From a checkpoint of a small transformer trained on Wikipedia: 16.8M parameters, untied embeddings.
MLP neurons of a small language model. Each row is named by its layer, matrix (gate and up: input weights) and neuron, and shows model dimensions 32-159. Each number is 500 + 25 x the weight over its row's rms, rounded and kept within 0 to 999. Numbers have three digits each. A neuron's up and down rows have the sign that makes its largest values positive.
After each neuron's rows, "fires in" lists the words (lower case) most often at its 100 highest values on Wikipedia text that the model never trained on. A number after a token or word is its count.

L5.gate746:512468549452497497537560525510483481482516474523511476487505500475514506512487497469486454504488537501469523448502485507488571491528469492491474483491517463475477500476524489524480535496534539518486526527505484505489506473470539515504507492548452489536501540488536516543506484456523539484486494480497550498533514511465505480485475523543509521472443466517499513476514494551520475520491
L5.up746:479550514471465524522505516474532460503537449485497497468482474488514497511516445513486466497492502518495533531527472519539457463485487505464485467500509491518457491477513477530464511503500544540524515533456459529518522504524502497460477499503520498512490576499502536476494530503487535501507491427489478492467487526501481483491463511479481512470486458465489479508496519462459460494492
fires in: "on" 30, "across" 9, "go" 8, "to" 4

L7.gate150:453498502461541469541497520502463529487520495501525493480540556517485478479486493507494478475530507481517509494506482536507470500523505509504497509504494532534497503478503465469508485458507471495489521508477469517457462479463488503524490481513502491523466513517577519511545486450466557474514481510510518512503465446522519544510521482490535489526484525470516492522512465532482487482513
L7.up150:511527497473518522544502490474517530499547528453512505503513469534520452500487503527460535512468509530479515462447517527493476513540456479488494561500491495493476511522500502505487562520501511530509495489498496463511433476538489449496522508474455476495489512489533536499474536490503489514495490462523471512504472522531458479500467474518523504533505467485531480501488515481515463548457
fires in: "a" 22, "i" 14, "you" 12, "an" 4

L6.gate460:504483558478445549483491427480524513512496446500489495519541501477529496494482489542481472515513518494442495491512526541503492516470511503468514467473492515475495481478479538494515470496512520491488495511537503494487522497456446520511518477564529486521471456491468522510485480454525461476465543476511488502542475553495490485465485497523490478496512488533462486492523534533498487541488
L6.up460:509504518504538545554485493468484526489523555543525459456489529473502522496496510509533509486511512521494477523474526505487539496508518543575529488521554522510472514490483480522506511471586506523500462520505530469454460513492524492521524505521540484488504482491505528494507460495480471491575524509484449506542464474492499469504496533549490488485482483506512504514449476505495540519498
fires in: "in" 63, "km" 8, "set" 5, "a" 5, "champions" 4

L6.gate894:473502534502526504493523498515522534507504497487543486504531528527502487533500498474483489548501469478475555530495500500541491488487496478471503498475504495556523474539502514495537534506457522478496524461476511473474470499476502463509496512511496532487495493468506489544563504464515429448520483493498481506499461481509500465495503513546519492473506527513530511514508518502509539536499
L6.up894:511503480548464497522487422516454591556492506511497526470523516489508513454471534523518512496511490479498506487552504490500508498476520516496487499491446472531529522513510500478519513512463450490535490496530489513471496503498481495457497525503486507480476470520519485499495489451560509536495518531478534497535513550492512503527501517535510469535488513477529515512574521430515486472483
fires in: "the" 49, "a" 15, "an" 8, "is" 6

L5.gate287:479459469482475519518500495511460499518551504503495477497491500453507474503482453489465481471465482475511537520495518495513513506500494495495474503456489533491493486527488471518518505497492478486527539457509473527472477579494494497508474519524463500517491487490481503528535458460494510537448496478501526517511489505526471515503508478499434503497520489496518491478516508550479483508464
L5.up287:518443572478489471472457510487510494506519493474482466449483498487508472493531452498513465512451509493507493527454510513488509536494489526506478503511518514498488504506503518504522486504474501492477518459480489523517535482466517462487482501493470527544487521500510528483516470516505495554466500478479480547491548533528468534480448548479445475537545477508502516503521556476481486513486
fires in: "on" 40, "medal" 7, "up" 4

L7.gate949:541466502472529504506511471508490475466481499476558500524540510533455468455476432515516489473559479495514504541530482507486477485494520508498504545472469536518492487506504515500476465458515485507495507524507494468479511506488495494522520487483452482483515523490541501507505492501526495496512518523517503515484452514552530515508497480496494495493502525500532513514509519501511453513456
L7.up949:492533519481500454539519492530488460514452519498494483480504485514501533504469532508516479509469529497508495489504514508512489519550500470520502498508440520478502523476497505510491486507455461476521480516512481498486445500499488492516509513501509498490444527494476482467525559496515523450510557476468503509535495455505506513509514476501490496506514479477510485492460503513503476520500
fires in: "a" 65, "one" 12, "each" 6

L5.gate629:504511484516475515508502476498485476519533444483569470472526538508466506524522477510520536499495521456535540520495488504534504560505509531459512511461527461491501501494495450476511534497469492498496504536491510482476506507501517549490509481500517500527497511519514500548479463494505506491468471526508420502490486525471526491469515526549468515506454512510510520503515450521510539517507
L5.up629:490527493489467459514493531482494514477527483456500491467471467477506499474493442505481483487532519548552475496491483530485441539502508512522529483489497514480482563508521515509539525475526492543511501559500461525496455541489514509467476505527452535508479530494497498507461504515473541494550486530532491540493522527475514464528496508441456511506489543482525492518495501488527499485449
fires in: "from" 30, "named" 9, "local" 5, "of" 5, "called" 4, "county" 4

L7.gate167:502457548522473482456520512537485477504521506497484457559468510518460470542531488498491500510505532525524529501458527514470523526502505519467503514493503577506454465521485546486506493489502479512527501562522456473508521467502543525452446488559476522507507491478525490530509438491506518507509520473483476477457498548517528533478496525485505511467498554532487522474491513470471500533499
L7.up167:487473483561462469434537492506451502483496494512467502537440509513477510525495466480457527501488502514494474504474522487487486507527532469479500509518511512467459475523480466509490493502507436480491538469469462530498489460520485541480480456498453499498480542509525465498526471485491506498479497499503524475508490539485493500491539492482497487479562515470452507518492438508486519520539
fires in: "to" 56, "that" 36

L7.gate254:499495511498515519518522502528488469483530535473466467496481517527490509485508497501512472489483488516508460488517458495544455532495492503518504498418486478552458522504476507515519553516492506522505491530519473485492484507500470514481519514500467535465524463498457466482466488516476472512431524471538493482458482524506500463523446473520467442506508496491534476472522518539540493519524
L7.up254:501533482506513493541502521541517502492489546517533486517510528534514465503489513522513518495484499514517481521492494503497501470480529514491476515457473507526489488507498498518508489473499487487459505525512499526485454517465481505496504509471472542513503507521462501488501445517502503513541542488549508506439502491540549497512512495543450440573498491508535502510506470488498453472469
fires in: "the" 81

L3.gate223:505479535535500482520481468476506509462507476502500443469506537522490508521545469498491473500489486504536509535466527514535458490477477565503538508519496496495433516494534489528487486473485519535481505489481547516515508457483503477491531453547473494488478509488499516497494501534474533516501494504420500536485490540498500494506420524483513485473513488475502481521495509460527506499473
L3.up223:497477534515503501509489476497520497455517465496490439481510502517482489532565452488485474496495467504525525498465499513509469481472495548493521507515504520512442509508506490488491492492482497529490501486457527516513502492484518482498523466512465496511490510488516539464496515535489535523526508532440504511486493517496486521527444492465535496481537499455485516507473518459510498481486
fires in: "of" 25, "located" 9, "listing" 6, "most" 6, "she" 6

L8.gate463:510503461520492520474506448495531496459526523477544484509503528520502488564515528480515481533411522499508524531489560540519505482519528540508508511488501505494469491528515524537523532476475501502513514548484478498498517462504470475516492491493473497512524514531530478540494493505446489481512468527500536484464445486520465520496436485543481482486491525505522526506485463508478518491502
L8.up463:532506509495466516487538510524467455500552500500534499521502494468497519512449520484499527509475464506500548503464523498521499494540558512535438486457473488530483504484488501511503514519495444505513509563510436464458520486511525514563532516463494500489490467477482461507483496506463502517516507494468514468468498494513471488491513519528491519476468494498469498517520489520509503499483
fires in: "was" 75, "were" 4, "s" 4

L3.gate354:463510504545521513476530484561482522493510465519500492549500547528489449538498513464476502509430502533466501471501519502549486510527506548479512482482483502526484515561501502502493487485461532485500473542526487508504524476496532509509482518510508524526504510472517550524538478518479485486504493472520483498487497534520539518458527492499501459507475487514482514495489509550508501522471
L3.up354:451526485489521499449524520512511468502492512534497484544510469548539454490490544474497507513487492530455527504528465519521481523511510512460491493518476492502546520522502544493472502478453510437494482497463459467531490472513543477531506501517487489518498491525495479534546504563498472472529503499488491508494500501571471457487538544494495510476502505487570501475471509498473489540484
fires in: "united" 50

L3.gate433:497519534528461527490481510501487472548489481498522490488474507537489443530477509432462524501536541510484489506477517534521468511537476519485515492516466523532511523518508501438468493489522521549507488538477478532496476513479551515485492542531485542473525494488495520488520540474440494471491471496549523476513493542471501550495445496517492476479493522496511492487506510480472489481485
L3.up433:518529521523478535478473488489506472500515487504524549477471483522521464542492496457487513525525494458489477525481523535537453545496506496496476475485493503540509552508491480489436495454536521534485519511490477529506491533518533484487476532523501519465513507494478527506508485479480495514493450481539532495504479519458478532510491472521533466499517518495510497514508524470478493473442
fires in: "french" 16, "german" 12, "indian" 11, "russian" 7, "australian" 5, "italian" 5

L3.gate571:419469486496466490470497484512479487511508502482491481512502500522529463510502486523481557493501530541534480471543459505494525491494516519450435488485517499576530500487513517454451454486519524455489526493493485506468504537488435501507486505509493504526493531559471503494516491519493487552527485507517489504493469478489469487541478504475467489465490498512501520533515496530478516512508
L3.up571:559501495494464468521490515516505514489477500499508525461517544428526523477490494518483508484475521525502489466542500526494535502477477520480504420490545463536513490455486477514452509478528518502469443510493541535473501474523502491472539513490504487525493500548499488508515487533512525515503471526473496512527507506471511518507503532535539479482480471468540513514488479494501510514473
fires in: "city" 29, "state" 17, "town" 5, "category" 4, "activities" 4, "economy" 4

L3.gate660:489451517517466480540492509517506488517513452497520497510508527474476497455514507462506483502508509535478555509499539500508497486464485532527490485525474519483498448519498489550524522489563514548481487505547551488525491530493488541502480467519527539436516518525474483527468503455468508521438489494480506474529475492462526495504474503509473481472494560521458441499493524507499482522477
L3.up660:488529509484515495504524490524527489508518482453478490519539506478506527529456513474504477534550504526496517448515504506533498489529517474490468470471487505508538534514519489489494577486549522549512502551449472487496560536553533517487494485500504507528511527487504479489465466465500522458484510514505484509497506491526467511474510491519456510510547536483471488492508496542477485532486
fires in: "or" 21, "president" 10, "killed" 7, "mar" 6, "commander" 5, "led" 5

L6.gate914:520531504465483510467493523549483490511483446480495523491503464498514484539519503470502510500438507496464530463513495502529502471517487519512496524499492508469474512507534461482486528489491473501500483481488503468478501534483507518533519531535521474505488544483492499501503501436504490491478525524482491499496488496471485552494467504533505468537545501527484496482483512542508508482501
L6.up914:537535530466491480466509511506520511493487538502515511515465480508512512520494521499537503519533494519495502475510494501511499553446457523497530530511521494537484478465511491443518496514468466478456463448440468455470526517468487501474507507438469473524486503461518487491495490527545480479490497530474480501548485485499511488517458480508520527479512515500500539573513517499546496521536
fires in: "department" 16, "president" 13, "ministry" 11, "court" 6, "league" 6

L7.gate714:532522529530473513522508475522476543520519469456499507520481534472506479529470488499474514534460493471547516530479525469478466527480545545510472504525486512523518486490508515514491503530472503557534528516483449486508490502517500483556494540491476554483500496498479512531545501491528447525520536488499467523488478488533520514470518543539449502498522473475524506495515498488496489501534
L7.up714:462517545495498518504482475467519520471495489482458475503534468535527497494448466515473468513483507458510512520467516491460505514484474504446523492453482526531489534491500524477512523530451520494511495477492524506536501491458498477510526479505472600457505471546498518493507472502521486534511522502536479503490511543506529508476469476474488513526508523485460530539517542496531514507512
fires in: "of" 82, "in" 9

L3.gate1012:515483570481455521517491485489488519465517482494468498509477486516469483496468485505486491488492503518486469509513530536511510471477461499488451516454521508541493505511538519463529500497515480513501523513521525435483538470471477535515498466535473497490497467493488496489500437503521438494472529436528486496497494474521491490506466495518517479496469493494500463510514469506531470513505
L3.up1012:505510556528504492438499520474529536534443529529491490471494522461525516489501506535495532518514456469495452502524523479493506510525469484480463482503517488481497474474494500496526529484503548480463469525497497475503528456479509509521500486490476504492526471523442490527496522524504481536516449455542485466502523486497457500493487472502574499507512508524466476492503511495517476479517
fires in: "league" 28, "division" 21, "railway" 8, "championship" 7, "conference" 6, "tournament" 5

L8.gate477:526497491502564514518466488535476498509499469521501496478521554517511509537495505504515556487511535516482501495506490544491523490520512532481517541484447517501468481512537508521510518522510490527519507543496466448512464516423479501490495497521490470484489520480519519506547483476494487485455531447540453494537486513505496528491525472501529474503489506479554514498524466526434491499482
L8.up477:504468501501501493497468480508448522507475507520490514505540527513500488505498470495532482465522516503511507518484532514499472497501496509480516470476498507522453490511510497565502495491480524477514497510561480477503454525493438490534525473517500493473449475493502534469522514449506514522545502493484478487490497435469498538524483508483530503472506496442492492500497473508545479545486
fires in: "all" 41, "if" 10, "most" 9, "the" 6, "are" 4

L6.gate180:514494471494518511497468480509520509547526461436513485544521523487520502546499490509487514481499538515504525492524526480502530511526495511492489468485500509499459468532511495454559518494504510528512534520537505530493492486502494503497470522511520543517481484562489488545489466461482530478482524443545496494500482505517525539482468499505546517473491516504440518439523471476502511504459
L6.up180:513456512495468553501506504504488501496542470469468480505489507509495506517498508504422462506462481500541534474465526522492529503469485481507507513478524511558506466466535509523523544526493514492515519509484437519513498483447481508505479525516509503508508435481513519479466554503476445553450512498475530489501514505509518498483454514517487490494482527476472524492508470472466467486521
fires in: "of" 79, "in" 16

L8.gate805:481503479518516512561502515486454502494549497488479508501458485547495508543493481473490476517465526551474544483519549480462493544486513545525549486466517531511480542510518500505508525494475500496539486505500431486523460519499531521502473479468484530506458540524512539526507460543473471528497523517469531498465491501514489467496506454482506500493533493521508534507530506488514505457507
L8.up805:523490512513490519527514460471526532515515508543497484516489496524519470518476524475478476509453475510447496497495536540474528495488507481503497503512508539468489494497554476502436497511489501478492536457460472511493532522529554519485540472527548472491459507496484489550488459484501507503507503489498505503500484496507449529526511503498539471501527519485488514482507503496508525512511
fires in: "were" 17, "been" 17, "was" 12, "be" 9, "not" 4

L7.gate633:483444550536492529533506454488502484501506465510516475454516501488494457520509518489494514488475490480483502510532503503533547568525485494513510487514469509509525493469484477505515481492465486473525482473493541490464518515463499517480533462540500513447483510451498514529491470495460469509454484489509449464507488501523504490467457499488510497511479476553474526445492483506517490546506
L7.up633:494539480525482494496511482470527444478480559473457504508485440472487497535489510538464513492463464514460501462492542467527520500448480541524457496488481492463507546525494525504491525481521499510516492467499481534524486496473484504543495508485484481487486537509483500484468524520512438498467477503493519478525472449479489503460544532507512478485502511471507513479470498504494489522480
fires in: "with" 49, "temple" 5

L7.gate1011:483491500509540516517523484512484539492523519506473446507460529494523476555526462491525526513470495508520470529451454496506485468505523510507490482486540549509495508494495521476506509499456478508513527478477468505547447452518472514514509476479472579499512522482565489550523499508500526474532494500504504488492500499514496498504514504570520505471500475506522543498485486504502515482511
L7.up1011:480488498535486506459492511538529506496509469491514496477488536513523511506511518523504519501549486531511485517521503522446506506530480512486544489484493531479504487550513564533492474490529528474489524466533489464491528479519511522476480502471466483514516465485519487503479474489488504460516491472489529440467530522512516525464490497492506535482513544504484498473526478473496483512492
fires in: "to" 67, "t" 12, "ll" 4

L8.gate872:498523505502491504538509494517511459503505467506472530519501465507480467521456478515506507492485499515528502468525541520546487537544531508514514526460478554515532522494537527498496501475523469493527493524526533474506473485513492486552470492488501503482497575516510490481511486525489536491472473473526498475524525524516466523523538470516509499449556509502518549495492499520525492509508
L8.up872:520507490526528506485530520500523495537466513551491486513469517449491546536512490493504535488456549473503510495473510482531513509516446557502522476521484457469489461548509514556520506489468548503523471510511495473486522488521467493502501501531500497476467529529518517451496518508466500477463482440524506472490471475475509529481513502503518500500499497500486492456504518464523522520544
fires in: "was" 33, "were" 15, "are" 8, "being" 7, "still" 4, "be" 4

L5.gate901:532527468482531530535570529495518480539537479496449453526496498494471493508473467500488483490538510513496500467494488540491482513503462475527506499492501523481472474498496495507515540501487526536504456526527484503522472480493529496557469525528489506529493513499480561552505541524491497497540518509498480480480499512504509515434452488511468497474541501480533473523525496553518510480547
L5.up901:506482499519529503546521510487519526502534490520494516496493516479507499533512481499489425472460534440475462479483530502512506494453497491534507506525519535497512475511478499517523483492509527535516469520494544504486436524459487489490548479464467465499546516536442513466536482543506505460469505530479530469513493530480542522475470475532494525504437462505506490522521488490517508517487
fires in: "of" 42, "given" 8, "for" 6, "80" 5

L5.gate904:497474545506503525531461507480512530524518505499482522488508428529503467487446498514500501503540502498512465458532559519494549509521490460478468506503502533536451504558480487517521503487489491516538551480497464477472509505506520516509511515560445495473512533435466565489503503470503515535489518473491449501481491526503510548497492458500480496507504531513505501515484486517494484489525
L5.up904:538517538478552501496477497498522510476511558462490500449517486477520486453497515502488533485508476514507466474472489508515554488489498478535468481516501501475467512568495507526540510477491470523482540459513480459458510491460508456500505513507479516512485510438494528472486516500501528538505485502468462542520501532532485520506482442479527502470506527496471507482501500506518474489475
fires in: "from" 18, "in" 12, "with" 11, "station" 5, "within" 4

L5.gate236:438516488466472497511493460498472502487502449517453505499512505491485521512463496496520568500466519486479517482518489510513478490489498486492459491469498488507515461525510480513490524519445517484510510512522510475505477490469506536546432499517478520486536505495510527508467473484500460491518462555477490488553509502531474489514475510495484526492538522489530504498502498506536487456524
L5.up236:464549525486525493471493540523503505456495526487443524510476496515524522528485494531480531533460475510509457506551499507486490514507463477527473511516525489520513484471507489499483497531511501502469491465546505495503516511508492487506466529548473496534524506480553489495448489493497512518500450541518459543519486489520465480532455492454516518510513544524530468510481518487554537492481
fires in: "city" 19, "district" 15, "county" 12, "united" 9, "town" 7, "chicago" 6

L8.gate901:499534485527474528502497498486501455482500477521493466514491481529496470471488495456483512535495531474475498511501462514512503522499486501504481524491517526508432509517500508515462503486499487458526562470476516536535505520526526535489513472514486526476528522506436516474463490514469453466492476494527458514488483555500551515436506539532519422514499441509488517477499511516526478524513
L8.up901:490518517492509494519466484490511537496525515490509497505532482516489497499482440514466461469543514504497544485516498461512540476496529509497505520491519484541501467467475495497550495528510486552499473459526506506478525508535484499536524477544499480500482500493501516512491498480480535500511485465496451516507510493517461539484493524478490503514462448467522535547479473483469483466486
fires in: "in" 46, "on" 12, "sheikh" 6

L6.gate417:486506495489517525453505509492482522514516471510498466505522547511487469513519519500497502489524490510488502494547491489534504452491488483490507483503500501499507459498511444514526527507495509517505538496524524483457474502508540533528538487521483488533509473530481467507537479507451516467455508489483499506530491532514470513507528493495482503476485488515497519483481448483497448478495
L6.up417:475472520507450448447541502456520529512481509470467476497473487464517465513520504485467463504567491551472552491539531540514524519450507489509528534527513503466472467461505499495523473488523543506467474502549480492499513511471512496479485511540504474525487486497518516523481425489458508463493521529493532502484510479529444476490509517507509520490507503474503529470487509481528513512490
fires in: "after" 20, "while" 14, "to" 13, "before" 12, "for" 7

L3.gate840:479476501528529516422513510476480512468501488496508468473478534504520483511472503468479535482526493482513513494535512438463485512467528460490509450543483485459503494516465507504498497492522486476507493463531535502520544508502496475490506496483489478449479497508471435514514473510487483481468505491494493508528513554483499500520525560506455512475513494502542540539480498539491501499485
L3.up840:458490515547481515501508477472467490523525458500481488480510521508510453517462497460485487468489519510522559527481498472472503541440463494524509463499474532485498501506491489528503485507543469516505508465522534495507502488455490509474510498540479492475483537493494489511486479506493491476466515469474512470530528537512516485483472524511475521453497486513533488554508506492477515491556
fires in: "two" 41, "sports" 15, "interior" 6, "into" 5

L5.gate102:510447516546529505482480493465511525475495508456486495525500505506521468466489466497491509512473530507506510495500494476539501513548492486514500489503555541503499502538483486501484517538535504484521516509473493542517498503476569536490465452507452525530500544483531477497482504531508547509516479506514454494502511541492518494503501479512506515472529528479516478490486512513484496521455
L5.up102:501497483481487504463484506509468522493517486463487528523511510565523502496490491510438502483528507546523470523507513552505513537520476505498519536495551489483456467522489487494483494448509537524510517504466528502528504505499499488494456510498498467480531549461484528473510474518509482554503442470515495503542500495555492407493503500526534501517507528511538478504462503509464454485487
fires in: "of" 65, "number" 14, "relatively" 4

L5.gate238:522502525490499482487537498524522500526476499474515487500534513554484514514417510520491508539477519475525501516500502493502456483519496485525469491477478497482541484490503476490527505502526483524543493458538503508526477496477528514467478450532479503476500455482475495520528490467462504452479535523544490477539533504474511524489513489499477514489525469441491468504501511550517484511490
L5.up238:543472524516513515483505504514501459516549491533524522527539521511494517481526544501485560524480513482546448509504475532515497543495475477509484498495506449487503487531512488534519506475532488524497481480535507528459488502506522481521497489494483480521497497542492490519477471512488502540506468485493508503506475509494521529476512540490539526460519477503505462478494550492519522497454
fires in: "of" 17, "is" 16, "van" 9, "japanese" 7, "ned" 6, "was" 5

L7.gate792:508498481479490521487487511510507474507488505485477458472476493493479484514443462504492465488507508477496537532460509492478520508480480485519490513501471525506504508501532480496521536505502468516528543476501521516486503522503544496511503495547486547494515474473510521544506518531494533483534439474497467515519524489508509457508469541523491532506504503543465536499498513534534495538528
L7.up792:518498468488514512512517500479500507552520511481486518515505507494483500496493523471485487485532471462509492526484502460518524494471452513487528479483490522563471501505477523484520448522460481514472517496492506532475510521501472502498490527529487472521521553554478504475520456538498480492497495464517484507497526496510497483533478481497518515511483469515519462517489518496489535547543
fires in: "of" 54, "8" 4, "parentage" 4, "quantum" 4